Weights of a small transformer language model.
Size: 16 layers, 4 heads of 128, vocabulary 8454, 54.7M parameters.
Architecture: RMSNorm before each block, no biases in attention or MLP, tied embeddings.
Training: a variant of Muon for these matrices, 5846 steps.
MLP neurons of a small language model. Each row is named by its layer, matrix (up: input weights) and neuron, and shows model dimensions 240-367. Each number is 128 + 24 x the weight over its row's rms, rounded and kept within 0 to 255. Numbers have three digits each.
Before each neuron's rows, "fires on" lists the tokens most often at its 100 highest values on Wikipedia text that the model never trained on.

fires on: "-", " -", " on"
L9.up1999:102142131125177131120101077150167109110110185172153116147121143142107146114098126083141118127112140098094108170139139142137124143145092150172098163116103121122112125153122157110117110160119128113134125124162084152154131130137141128165153112147165123113125097125072099158116078147115128132122114091158076150126136123145099131113136141108140102168135176136190167112169136133140142104132

fires on: ",", ".", "-"
L13.up598:142139116136148154082117119142122144121101146084138093153128118132128122168081131106144156139156144124135117131134169163148124127123144115151072159112099095127111151120154125138189127148132104140143158077105089128149124159172148127131157090126117077117095109115123132134146124060114122139145152138135166150119098128149102122173130111126133106145101183187132144072157124083132150085082

fires on: " L", " R", " Al"
L13.up1704:137138160132135132096177093107124103131122098116120128132174192153112131116129090111096138135122127131169136122154159116138118150098129142146141093149118130144078179135169162157133165127077104163079150137118114144158140126153118125107097100132077136112117125145118154091084125171145071152070124174116146155093118110115143124144084116122139099117139164169139084130060137164170129168095

fires on: "0", " season", "1", "8", "2", "6"
L9.up1626:137118095175128109181139114149118137129139141094098103140147111144124147134082110130142132128089148118138155136121122153157127134096136114134135190128080082150156127083097107120128155107110170129104113130115143129123118153134134084110130138138119117078152119110136102142177127117075101145131126134132167149154120143078145131100103130128134161130091160149184105124083119154107106095158

fires on: " P", " part", "it", " p", " under"
L9.up537:097118082136142145134089125085064087089120122114085125072134134112124117119098167127149108130139133129147127175118146111103106143151133135120138126079155114110119165164147184114130089084140143103121105138110112167122150118175059132138092137132123156144115125116122160141132106115189072162158126118112143137151109118162085170088143172124111150150144153129110137137105095172119150133145

fires on: " (", " \"", ","
L13.up638:120106175121118182106124127166142127156126132165140107134147134134088145135148140097147149148158111104100113141153083151168125118169142126053112126121103145122148185131068154109085122135079151129127139113110149129128138108085138125129123107095113091123127097125122150176148158103129133081061160129106143131112094109129127138143152109120150095130114167158147062175122152118134127105065

fires on: ",", " ", ".", " F"
L13.up307:122127129177155149131137125163114161161123108132155073099159117122127104127154144143129121120160127133108125130134143139156156127156075171088122158141097147137124127114093152151174110115071102105169145158134126140156129117160106123095097108091126120100054117125109140086175113127109128146161076135158130136134127159119120166092133119094167130189152098160100142096083117123143116101116

fires on: ";", " and", ":", ",", " as", " |"
L9.up11:119082094145137109112072134141123125114160060125104086083100112108136123142104118123136113148123092117136143132127115152131143179130130129110138098114148131119119111137129114134120147160101103110171142150140086148149160142122152130122089108135135145098111085117104171156142187131106110108120093100116129106142170093151149140108118148127172078139099123099111140090126157120122100114131

fires on: ",", " the", ";", " one", "×"
L9.up951:126120122120133104139111095112133115112077135177132120100146136110095094149162154131134157156097147128126103152161183144110147159123126162134126116105113118147116183165137159155170119149166106131106117128122094123141156152113158133133150135120156152135148134120122160139153147086066124119133083102163132153106067152102123119120137174091139133145114153081141138093132165129113138089083

fires on: " l", " d", " b", " one", " p"
L9.up1015:114111101116122144114120132152133130114109130116115121117107116122143119176128088117108130168170102150143118120142134142155099105137147144122123090130101091141122136184105104121129093144143169136122117153109110138134161104152120123126128106106175158087122127113154129118112103103122121135104131144180138100095151092123152098118115133142127119112124106096089135098125152089164146130141

fires on: ".", ":", "ps", ",", " d"
L13.up1049:118116129128083096176137118061121119124115099141078114140130129104181087157169135114094117137178117077143135156108107097110099146066119135089175134091114140127082131117111141145172114145150097170143118135141111105158127105127154072126140083119135098157102143141096141111111138115095125115177152138173096152132188106130112184130152096129138153127157116117108099118172171071102142123123

fires on: "202", " in", "195", "198", " at", " Country"
L9.up190:132119096116158115164146126106125122113146120133138127117125133105096157104117142062130123145082109174085128149151173130135128127112138127120129126112131075118116154101170090105096114113106156141104106167153121135153111154151153183140098135141119086147083157091120144135133131100115138167141136131169143156138120123143125146168136153109121117119162145163093116127151097127163081101109

fires on: ".\n\n", "|", "-", "os", "."
L9.up459:110118067121108155130117112109132128156143129151146125143141106122099115105135107136105118075129143140132107124153136090116139129129151158148145115102123154138103133148163150101138111125113109133131161119136137125116146123140134114159141132105105168148123159123154130106173096134140086133189126128123161112112135149123121145123107127155126084101137126152134116150101104104164106139125

fires on: " \"", " '", " (", "/", ".\n\n", "==\n"
L13.up249:135103125097109109132142119129123126092133167132110159125159110118144079160142099126101156122126150105151138097131157117135125093121142135099116123127130137153147099119122140105142133143126145146133143143157098159148112084130106116112137152159138095132080105126148149153148149154151127120110167130120130100135100169105089113131135094162133109167126120136143166141128136093153192119160

fires on: " p", "P", " P", " s", " w", " Man"
L13.up1827:134097128118158157149083161136130105138137074129149165080149123133095082100118144080145100137142156134125151132154152127166142109107123088131093118113151084165096134170141128104144126128133113101120138177132092145123157136115135136110115155135114138149132122146129147161168158108123099104140112162125108130120113113121137134146143139108165069174136127164144148128113142138130087107212

fires on: "0", "2", "3", "1", "26"
L13.up203:178120121155127112126193129125152156141084153150117144160104133175130099150152131105109138134127164094180158082121114100121154111076138096083106068078158119098153130170116136129147112103139157128128110159164172159142103121119121133110101125155105111114163129165116090122115117153126084133181134180147155092077128091110142105109107126145125134118126137109125124119105123175124112116165

fires on: " of", " in", " that", "ial"
L9.up283:121103092107133117151146139145140129176146132140194148104094129096156122128139146193121137114145153136095170107104196059139142072092119118187141127135122082157122125152103093162123134132167157099140130138122142106160135101133128116141149116127155116174203118086101103117173115094101186139121083129174112146107149174108112128136134135106123157139096088110139106138121116098099102157136

fires on: ",", ";", " |"
L13.up1941:130083131138133086130087123136130154099145094109076161128095086122155092148147158110098136117133104105164151164082118117192095175125170108106106114162106118149121132127082159162163131121137102140158128103140118137148161130118135123133123130133137185112121113107150079131165130123123076078147137103138148197111135152124162119132128145104119142148134151104145102126086132128102114143133

fires on: " A", "D", " L", " R"
L13.up1113:104130154112138081146136164134133157152078088110121137113136176136135126122091119129100145095144122166143117159121152128161143135089126132134136161125121117111144125117143164125140115141084096107103121111162127155109117119121160103115123128127093104125115126151116185114147122132140134112118119117174153106146123106122121091059094179096154097140120146122156123159121132131180133109094

fires on: "S", "0", "s", " a", "-", "2"
L9.up709:129147124105172153137135126148113097144085107064112127127154121129114141131120102121092154115118073145122110129099139115152076141151106151123135142103061110092153132103118056110138147131133154134114110104140118113165141095126097145102127109093103134136129126089113124116165150154118124141167150151147119124085112165116108119074132150120153162154093132131193122146051179132132146135098

fires on: " ", " w", "–"
L13.up2024:082123130103136093164126135133152091150122101120129102155134161133173130153124099115165138107129083102137145134137118113069139126153168128108130114149101131123096117142170095113135143126130110129146105185120159164096123140146193141156120123120109092140133153186088134135140124122115099124118129126105130108108143087168118160113170167108118169087140128129137133128112162115104115136128

fires on: " |", " with", " from", ":"
L9.up87:131126128142162123153101118109128089167101130171114091123088125120145133101109076100162088152090125136120188094189117099147137098119184115096116133136126132146118128088144100125140161155096146103142123110148094121143117119115163104098101149161137143157137136133111122122123202096138133131170189100130164154123129100130121142168157139128142106122144137137122124078155089090144148128146

fires on: " \"", " (", " and", " more"
L13.up500:144120131133174118101107088140096126119161159114157123127142134104171076123130127114134142103110109137106125112112109147139108139131101120105148119118098144144121140148128137089128138161137147127162114128145109119146159113160139121130138125140140094132120114140146134179127080138122117170141152104128155097138131129146146147111122101113156095096163130088133107155100134132155162101108

fires on: " St", "Bl", "G", "L", "T", " Bl"
L13.up1626:141141163136117102129153103153146100099107111127154143148132123080131081112125156145123111154166112159101142138126172130100122141145100115118108123098125149160118177110133123143115150092100166167115128109145097175137107092126098143118141129098092122147083151135156134103116086083131099144146103140139113150087122117155094089106128143106115139130105159095105128155137153156124168149099

fires on: " to", " in", " and", "ing", " at", " of"
L9.up1329:094099116114178110120133119139150094169154115147086106135192122113119149108116122112146140143063105161112104105118104093177149121147103131151137070146073105091093098129146128108184141144085116147117135116147115143131124096093121132170132105149144123134114152157119086179089127105143116180102110138144127123111113137127160124155140110127122121119153146117133128121114142111136115125158

fires on: " the", " album", " film", "-l", " book", "em"
L9.up1833:114099131125106124097135138145132121141150096150126102163128133154113115129095122098154083147121124125112138099118111096121161151119147153105106120101114141121151167151089171121110127117149150098086158113095129135104153101155125159100080130085110133125084130157105166091147095133158184084116128085113104110135124139114165141167122130154112126109153164127083100108178128157133105169151

fires on: " |", " of", " played"
L9.up436:158136119168135102123112131135132076094105139173102123111136159146151122075131131175137123136101124103159109113142127096090139068115109125118080147108120106160123114120104113100155127111150161089159138149123085142195118127153160086074119115077154134122076106132090111115143069119146098134114110155122147148138094111150152097111154123157147135155168156137110128124163115098131108095158

fires on: ":", "ps", "–", "ov"
L9.up1577:182129176137142150180124108098147109138115136116156166132154115086122118126144116130134146139119104112126152126116133071152121130096109148176122142075071130124126061140082185146128132082111111146091152144127111113127135142086091172129179119146151158160144103115149113159160147167131109126140115145160153129133141113168061187148133123107122116124116139132131157147117122145141157097157

fires on: ",", "f", "G", "B", " Ne"
L13.up635:143096114139117144095107118140124135167176132100146126071178134113098098119149102125153110138131121148105117106115171122152134105122133125140079124160119139130137132134132132109133084107157149129115093104126157145158095108104114114138112139170120135133152091130112128117111166111121089103141109097093166127182134120113179139146072143155165159145082158108170161144115140124118158092124

fires on: " G", "g", " age", "h", " A", "umb"
L9.up1654:117110124099127118093154090145082163165132142166076143133115135140104121141083120169134123111149093096143107146158132129119146154171132129114150166106182122118128106154135113095139121114113104128097121109097162097157079127126133119123143135088145158106071123185147101107112165155109146117135116116187141139149092110127110159091144142147100148155139102104132155094130137117108059114131

fires on: " \"", " ("
L13.up642:112108108193150144141106115187147143114134143152104142133137134157139122115131111120145150129128124182164111153132119123151132183083104136118120124148107161163094085146100101116122131100130117102110130181131131125097142147114109146124116121123113119132130140131131111094118154099144088131109166130132161118146101138162082137152115098101185094170100141123128120151141150152119142112139

fires on: " G", ".", "g", " of", "0", " born"
L9.up1516:112159116116156173137133106132060118123124111167136149148139154144166134113121124131120111152108103078137122148118137149111114119133121161158151163120089190148119145182129112129110139118118114168104086135130111112165120125173128122159136152132110110129123096139135140121126121132145086117137140146147137135149130109127086124096171138206144134115139116133119125144169138126129078104132

fires on: " over", "ps", " than", ":", " around", "′"
L9.up1877:143131151101102159125105117105133138107146110149076145135106088126071129082109051133097116106084132124142136134189112116083145112112115162104144153086127132131097107114110126107134155117126108173107180147114132136098167157081125115132093104114145130120107135129133054100117111150138076089132107157111161124165098123152109108150120154128161155132139121106123134103127128114130157144126

fires on: " ", ".", ",", " −"
L13.up1690:133107152119103117142136126096096168120134120125117115150118106165117093090110087152138070140128103090161134101093132071120140163147123137163119106129104138153157142112124157083163134086145152141131117155108145132108106127180120095095156122138169129133162156151121182128158129137103137175120139144145123107124114125156129164121140163085127128110114127197112161139127143122136126113089

fires on: " T", "7", " P", "2", " F", " H"
L13.up1685:136173159131145103172141139092131125144125145108096149157147110106112112076101144090115177110154103106157102105097138127101068107089092134126148121132107078116135090132138145137131106146137105122129159137143175129121094085094115114129128108140122102109093118119155160144126123146133129084132126126113158113095127171127144151141128151146068181100140140169112120146109134141130141138156

fires on: " ", " f"
L13.up1061:131131101133137147115121126128104109170126125101142104120136196154198152179132146105172151147110110142129124119117128099126121090163189162141110129094128145135117083167113097119163158137125120120122109110090121138142157153149167101150124100146102138100132166075103125141133126136093153107099167149123138100127112116101132085145126135130146119130126108115158103128114126180171072148121

fires on: "1", "-", "2", "7", " as", "0"
L9.up1171:132120107129130125171121166101152082140132107099173129121158155129138127170085102132086154117108131132175156148127115122121166177122120147124176160088115129148097147142114118159087099156107112161131105156125081133149131130113104063133129143134120099104133117159099168145126167152089099137130162124108116113108155164139134083106121096150094116114166146115121096119108124134134166128121

fires on: "M", " m", "m"
L13.up940:133134100125126152179103103159148158099126133147150125138116121151133149164134110138154105136109104127124124108120120122105155158134145110126110157099133157159115054146119153136125143190127168112125118134116130120147132154118131162130134116161075086147161141154163165122135088169129127113117112145127159114127111175173117144173099099144157112133135123151105154107122088127150125141132

fires on: ",", " ", "-", "–"
L13.up624:104096168126116131132096133154150104155180137152154100105173120174096110144133097086139131119103090105106148126100175152118162089159121073085124157169055166124202152149109139178142169130136108133144160105095149165065142188140108138145148135106110108113114104108144160108120142154115144117096106101112148117103128123134126097133146125063144119105149126112135127136130120116119122149107

fires on: " but", " such", " real", " However", " ("
L9.up248:136110113135089133083134113133109180163152148130130188120119096101131174144153135122121169114110111169133092196131130131141132128103154126105156123105138162128102159136141148127132160143065153149133116117129133153120135115116141151139116146156126111122150148112133095105164153122084143158125102103145102130130075114070087119146135112150161135132112155135127124149143109109141136111127

fires on: " ", " around", " ("
L9.up670:121117154099145088114079154108134160089118131121128145114119153168110133102112124094146132134144125160141151163135125110124126122085082193103159115138128162131078137130179133118137110122118123078094147130106113127132139145152153118155155130111087132100135155149077137128138114165115136101078147120157120126176086147160135104113136155140155098137126102094118109100108164134159120166123

fires on: ".", "199", "191", "201", ",", "184"
L13.up1250:142126107126133128150095117127122160128122117105113123121129111099096070094131131125139086167159154132075113158111079110123164157125156118120065147122110155153095143153135113163160097109155117132123095150169153148149113114121147102119150135131126143105147108132164157150144130101130108128104111125115108086146161191124132147149134164148105157138112088153119176113064131141124087133107

fires on: " \"", "r", "8", "\n", " -"
L9.up231:104145110183168121070120174147107110132126105147128103148157147108164141148107119178102121115111137135127099153140134136102107114149113104111099162119115142179109143119143125101123167155136108092095108146153118127145161117143086101116150147103087137128092143154136136108128149143149086145112142154098142170141120113167175114111113133123112093140121156130117130113096140139124154099107

fires on: ",", " on", " of", "On", " ("
L13.up1339:151056165147116150124102127106170144149166147124129141137103147137090131093121131096084141136132172132128128178140137120159150127138112118128091139112096146133120155157104152129145129118158110127104131102106119162147107135122122119069139110120131148124153102140165132140114114145146094092124119070118139099152125175134150103099137151133135139159115136151097148121065137175097091130105

fires on: " where", " which", " F", " Sp", "h"
L9.up1065:102119134110099132129106144108140114173064139134112097157143117104138139117099134156121124158181093164143113113107117156125163112131151150102126152102106137092112114130142136148140122163092146149142121134130152121113180144143147117104181136091124152109144128149115174103144118142116163150133108108135121140131121165129124124125097097137136092123124107104121110129148135092185112123153

fires on: ".", "E", "A", "B", "ue"
L9.up1551:127160129146079133088119108162105117114158151148056099160133066111124161112143163175124079140088138134105137134080169130140134130139125140140116142143116124108139132111138112164153079150106100150124125096137146157113110077126097092119149119113132132118090140180077164161116154114088086123106121118167136112152110098138116124118138134155096137123148105142161125113126133110124114140137

fires on: " ", " A", " ad", " ("
L13.up1980:141137165170089146086131121165144118142080126112143131127123153074158102130156106130127131142149101128145138118088114109097143114114133157073161072145164103146124135130103124081159113145153139189190159142153181129164099145127088100123139115109129149125144118155104137145129112111131126172109135138091136153118095146101108087139149111076129087134080132098155170127115144157150139087099

fires on: ".\n\n", "|", ".", "\n\n", ")\n\n"
L9.up23:152128136110111083109106139129151168115151131150157131124102137149128106192143119152084131109145181156106140098096135186155144162145122083124136098110169101116126128117103122168156130106142123172098151126134125121127128134141150121107120117137142146102144116132136106153118111089117126133129148182152077129130123120128131134145112117098124132116133102112127136119136198122094106088160

fires on: " "
L9.up1247:121072120163084121168135113133144122117091101117132130171083098127122156130147171127137135150126095124139127101152119176135138110136151161166143123134169107141167144165116141098129147129134155205152166117120112144150130132127110149134126102125091155108131140141132094109158112156131146130082128087094116163121133165077132109137179101096122098162131112113172138122140094096157125133080

fires on: " of", ".", "oc"
L9.up1101:139155103105129135137144132110091086130121107167133149164134126103111109134126167171141119113100161108136170123111126126126136152087153138132101156146116137145141188064141132134138108107137078125120102101124111102127130146142139106125098119117150100146101142137103104141173109085126130117157101166078082133126168105138135105111154151159110111129096124141189165107125122184126111148130

fires on: "6", "1", "2", "th", " and"
L9.up1084:115142157114130127121131134155105118163160118115110102129173106132124115156163115099126133132121177167125082130144113145182161134050095139094134107119127128111151142168074087132101131102136151135084129128164113103173157090163109127104130127107117146151107121125096109109099107121096108112136123120151127127120143130131156133169115146147090122101163147150106084104100129194139106162117

fires on: " ", " No", " $", ".", "°"
L13.up673:134109143141129111139121157152144110136082132161162133114111153078131100135132065117152131174157097131135122125141124134135144119142099140139130082121146147128095117132125087096147160192126155142111158133112125158149131122167204136134125158147140116154150171108126117086119142122165171100147087134130142124100133132165094119113172138116137105131123124132128081142121169129136111115140

fires on: " ", "–", " .", ".", " M"
L13.up706:132127118124096148151123148143124103173159116146124131116138156137094100115154101145139104153110098088142135115121155139128132135100088181128123181126121097105126099171105150163125165167161130166134128119121121134102102135127118129124154143124141110167106137160161116132132134151127127144105159133098190130097158104106064116127100116084145134159115143079136135188112179107106136096113

fires on: " with", " to", " With", "h", "ing"
L9.up329:101103135160137113117104143109122138117146097120167121121138105105146111073144099124140137133146096126130126087135128125110163110121146128110117121117138126110158127121109107154061108114102138139108101134135163131151146144111104143124141121131117120102104133144118115165145097145113110132142128135126069136100130129084097121138117090091197136132132135121123138115108156090109112136144

fires on: " |", " ", " of"
L9.up655:151110107116104118172132138148139106135111101105126117182108132103137156150107121118142134100107167136147142117126113133165169116118170116165118131141170096142156176129117147144114097129130167142107089131129137106119135110123129128117080100152105117156200157117144101161147145140122131118133103099130168107115093088061183106141080100129135148103104101143120126105123111159148096146112

fires on: ";", " also", " |", " in", " S", "\n"
L13.up1651:124159144129132122155098136141155175127149128131131096112105160129120094126148122139141105140142083126080112119162148157165102106109105099105124103103173152108084115111117089126120140126091156157108118118135104130129146136136132156096141094128090105093103051118101163173139094129168155095148112112133125158118101150139132137103107119103129140105128137115135152096092125126124119096122

fires on: ",", " one", " |", "a", " or", " One"
L9.up1481:118127157148145126132130147082077135084129123152129115154099155168194136157127117107086154112134086140097182153133129110108133154135157101125138142133144086153141107145130136147143153135165125077099141163124122147114171079123105174072117118136155168108120124142044142147139143082147117141149154142145139141174142134099145132100091138166178141103119110111136085095133140143152138083116

fires on: "\"", "'", ","
L9.up1901:135135126113166128155150077135127136117173144177137132166175099119134124101141108119169114105118115082082132191126145110134145083113079124102128108127103157128088100158131133108150097102130150125128107101115109116174158106074130133124183138177141142147119112134124150112148098110140125152136116132149123163080125146142122135140125175132125151109119154123172108127116100165135124088091

fires on: " p", " P", " S", " un", " Al", " "
L13.up1636:173104111094100104112134131108093100137124122137135127095164172114106075113092111171152102138103125127121130098103162133113129122104156123104143136144116175118125104129164097101147133140141131128123085097142125156165134045115159139097058128156138097160139179129121145122115142114128085129134135164078193103113122141130131117106155189168116106134142109158121155103100139155131131171122

fires on: ",", ".", " ", "bi", "i", "acter"
L13.up1158:152137156177086126165150106123128175152129099092177134138095061134114138110157072176122150117158117129106152095132145118113133131141153149122187122134152144152142124137121139133138140143127115148127147160130168127107126169113115099148146141159157104138103125137130117184155119110124077140122124136135081141142115133143121108113170088098117131140131123121103098130148159107147115109150

fires on: "-", "B", " (", " dis", ","
L13.up614:175107190191133164096131147175112134154136144114143128119140161064096135126118088107094126083115129150134115162144109108123111120106121149115126150090087100175123171107109103136119144136098123116159134161136132128155118108152120090126114111159136103118144110116144138137108154126133065144119126091170094125178147136165123167135109173113186120143060097140177095161123133119170115114124

fires on: "ing", "With", " with", "ating"
L9.up1574:142116118164139162131131120122130109155138114162121107131166145129105097099131145117109138122187102112132142105129143120134160083118129126149139162095139114117158145102140163159093137123130123177131082105156144167142116122123140078128154144134157108116093161157115110171088150137124159109088101140145157124139094158107122151139149106091163116134110146137121122123139156112153160159116

fires on: " |", " S"
L13.up1602:137119103138135070138082145126139134167101103120110144116146097109130093125125148104143143104097157105086138105167145081130145107093122107133139192102117132143149133111076100109110136148115107113151057129141135120142138137143101103197107144139132134168131134115089101149123108151097163143150128147141144128115078102113151090165147096191157146129141155068146158121134155086138124119133

fires on: "|", ".\n\n", ".", "-"
L9.up1916:137123128127133114128100131104160147142065090140194175114111146099166080136181125135110097089110148172108132090111145131118127133136116108146107134108132162107121113166153133152163127133135148123108171160128136151135151152166133142198103098108112158117104114142126153087099126115152092102138109125128098108094123167128101144133113105163121110080120156102121135135164130164122101079106

fires on: " to", "ro", "ra", "io", "om", " d"
L9.up422:113117116149136160112133136165151183143120123138094155135124116143115119130126160125131128136129093158110128134127140145134132108132130127129139132118110132151154163110130149108150125110149127097131107139135131124102111116098151140141139104121097134123167108160172111139145135129190106113089150158105155124123144125136104127132122162132120136144133108137114129119068110125143156138082

fires on: " (", " \"", "—", " P", " ["
L13.up125:121170161127152127123119154157129130060150128146112120139187130130134110129110164146134147105143122106129107128134157126173115112132152152130088160128135133115083145133140154161161178126130110128121154102122114137095131144136180119108098183129128151127139081147127165095103129114169108137157145130107160115141130131146088091112137121104138154131160145156082117111136157110119139170137

fires on: " P", " H", " CR", "J", " ("
L13.up75:148132119124149161155154116130132135121158131154134122147112107137121038154165128142160160126170097126158129081097171162103145159114170107110144130137182154158116102191118160168128131136125068114146150130134152155129141140118144117110102167167109128089094085096164099137104124120161131103080130135139145117097134139149112136130149134109153145109141131141151144108131152141112108138131

fires on: " D", " d", " st"
L13.up317:108119110155140107087129179180112106111124083121127154139162119141102110092094116159152136107129096154082106126124163118128141109138134140135125089097102117165134152094122121144136141160113116087085125151115114145105085114130115124150121135106154173144148104098143111135128156146116080123112127185127138091121192141150127166116119092177122153141108103132118153080090106120134138135140

fires on: " to", " in", " would"
L13.up1862:148124125089119132145132136119148131154119153085154133114093132116120094108109098129158164131104153158111110109180138140101106079153093088137138103125163108159106082143160137114135098146143149120100168163120145117169114124162097118145123124129102148132141155099154105102166087144142161150093129128097160133156143159142146087148112114113110078149120126117121104126128156135122125106135

fires on: ".", " New"
L13.up496:143131163146141136117173121138162163119144164135108119108150097130148115131099120157145151158127149137109154120136082097099097132139151167145084114123148156136137150065112164150161112131115080077128125142168150141140121124117135121096085130155151095100115138139100135142153131111138092124140088152085135141097098145121098121138067083136128152132110110125128129141134130148136147110112

fires on: ".", "–", ":", ",", "-"
L9.up666:181125111119136140192117122144139129129168108132095127085112108123084097133099120079086087136131124103127130150135145135143122118167115119127116114116102153110086095109095080133137112134116142141074105083123086178130120177134164089183125114134097165161127094131129119165168121144100089096119149161139110133113143110140140115084111124112135099120121161126102125078110119148087133158105

fires on: "|", " g", " in", " m", " ass", " j"
L9.up1800:072116136146110090109098103132118140124141127124179123118114095151133089149157159077122097144150138128127115099137126143153103127083105131144136116115142108137104134172122109092143106130140149105147133085110100087126109171107113153093141120086104108111118103146129155182142097127116100103197155148144139121112141087142123110102096140082131161170155118121067106164132145169098152118146

fires on: " the", "0", " a", "a"
L9.up634:104121124141153132111163154117120108082137145087112125133133041122154150148138132136128104121114115107115140121133177172134146108094122113128111149150146121107140071152137130154162123099153108167105125103140119119126142095099125158132095110172126143160142122143112126116130162173152135131137128137141140192110104127098097118106138142122134122102082130100116144109116130116120125107116

fires on: " |", " of", "t", "f"
L9.up1957:185114171132180119177137123129149165130156129155155142121128135107113100129161099118141138154100140147106133132154103116130105137117108098142108103103181139108138100143125087094126168120140123118172131084153135165145114118122127117106090133144146109094146144113119121131114092110103102105137095155126127161073098131093162136127134128159156145137151164125098127094136158106125110120108

fires on: " |"
L13.up806:148129169148131121131104154129092116145119103116161143089163122184129106114144120167129127147100127127169110123161144092103135099154122115125109169149107128141099110137149134106148147126136153147121155100144106123102116116164170123121128131096078132092116098147111117109111100111112095089126119152100151139158164108078166160129127136126163159130112154131121123104083119122144138122148

fires on: " F", " f", " ", " S", " Par"
L13.up108:141125147139175092136066097106110097160134138126110110160122131137095119169113159114106137142088106144145117136144137129111152106142164143111127130107138112131108093185142149117165123100117116111129112124108120129085146119113160125120100112154172100144114117166072089131111110127124165125111133094118160127137133126156158141129163132122126122118099138149115118124122121124132140133123

fires on: " |"
L9.up979:156165124111138119124125116157118130119116112121095122132108099126145133106169082103100095150143093030163136122125141154112135091145139110103128160120139089159136108088129093118122180153158125120128138136166134153129132129164111111149086148143154115155123136116151100115154151114091149107114143130155086094145099163143119123143143107165129112132154161137130157110158152086124153082155

fires on: " on", ":", " in", " of", " a", "al"
L9.up64:105151089092119124151100144122122129142145142124109139121148124141151095100133065085107120152128178137114172143141128117182136069112116129101125114112129190140082113141111109135124126152130160145130150160107133138135144166136095100132161109148104138090135145074113142165143099151170145096123077137154102099052130107111152150128097151106124122126119175134081119136139176133170120097107

fires on: ",", " ", "198", ".", "202"
L13.up563:118129147104156133119112114105109146123152082145093118130162108095155090139121137177197129129119118152102118124147125141139154122146107123066124134128100117128102114144096154169081165101171148145168123138104138086165096149117114122099126159154143129136127117150109170122131101178126092113102146111109149149146140152120114091120132118139155099122128136126103144102123127135122123152069

fires on: "F", "M", " L", " F", " M"
L13.up31:213146137122135195151113125099137120137143091127129161138115129132170131131145134141115132145112157106152134138140155088104102136126152062098147126146082126088142102119125093131130134144159100123160106126115128140132175144137120108139091128159150101149126178173142165128143112131151118127101150177131129096138144119152116178155129150109094130096089121172153104123124132097176097129133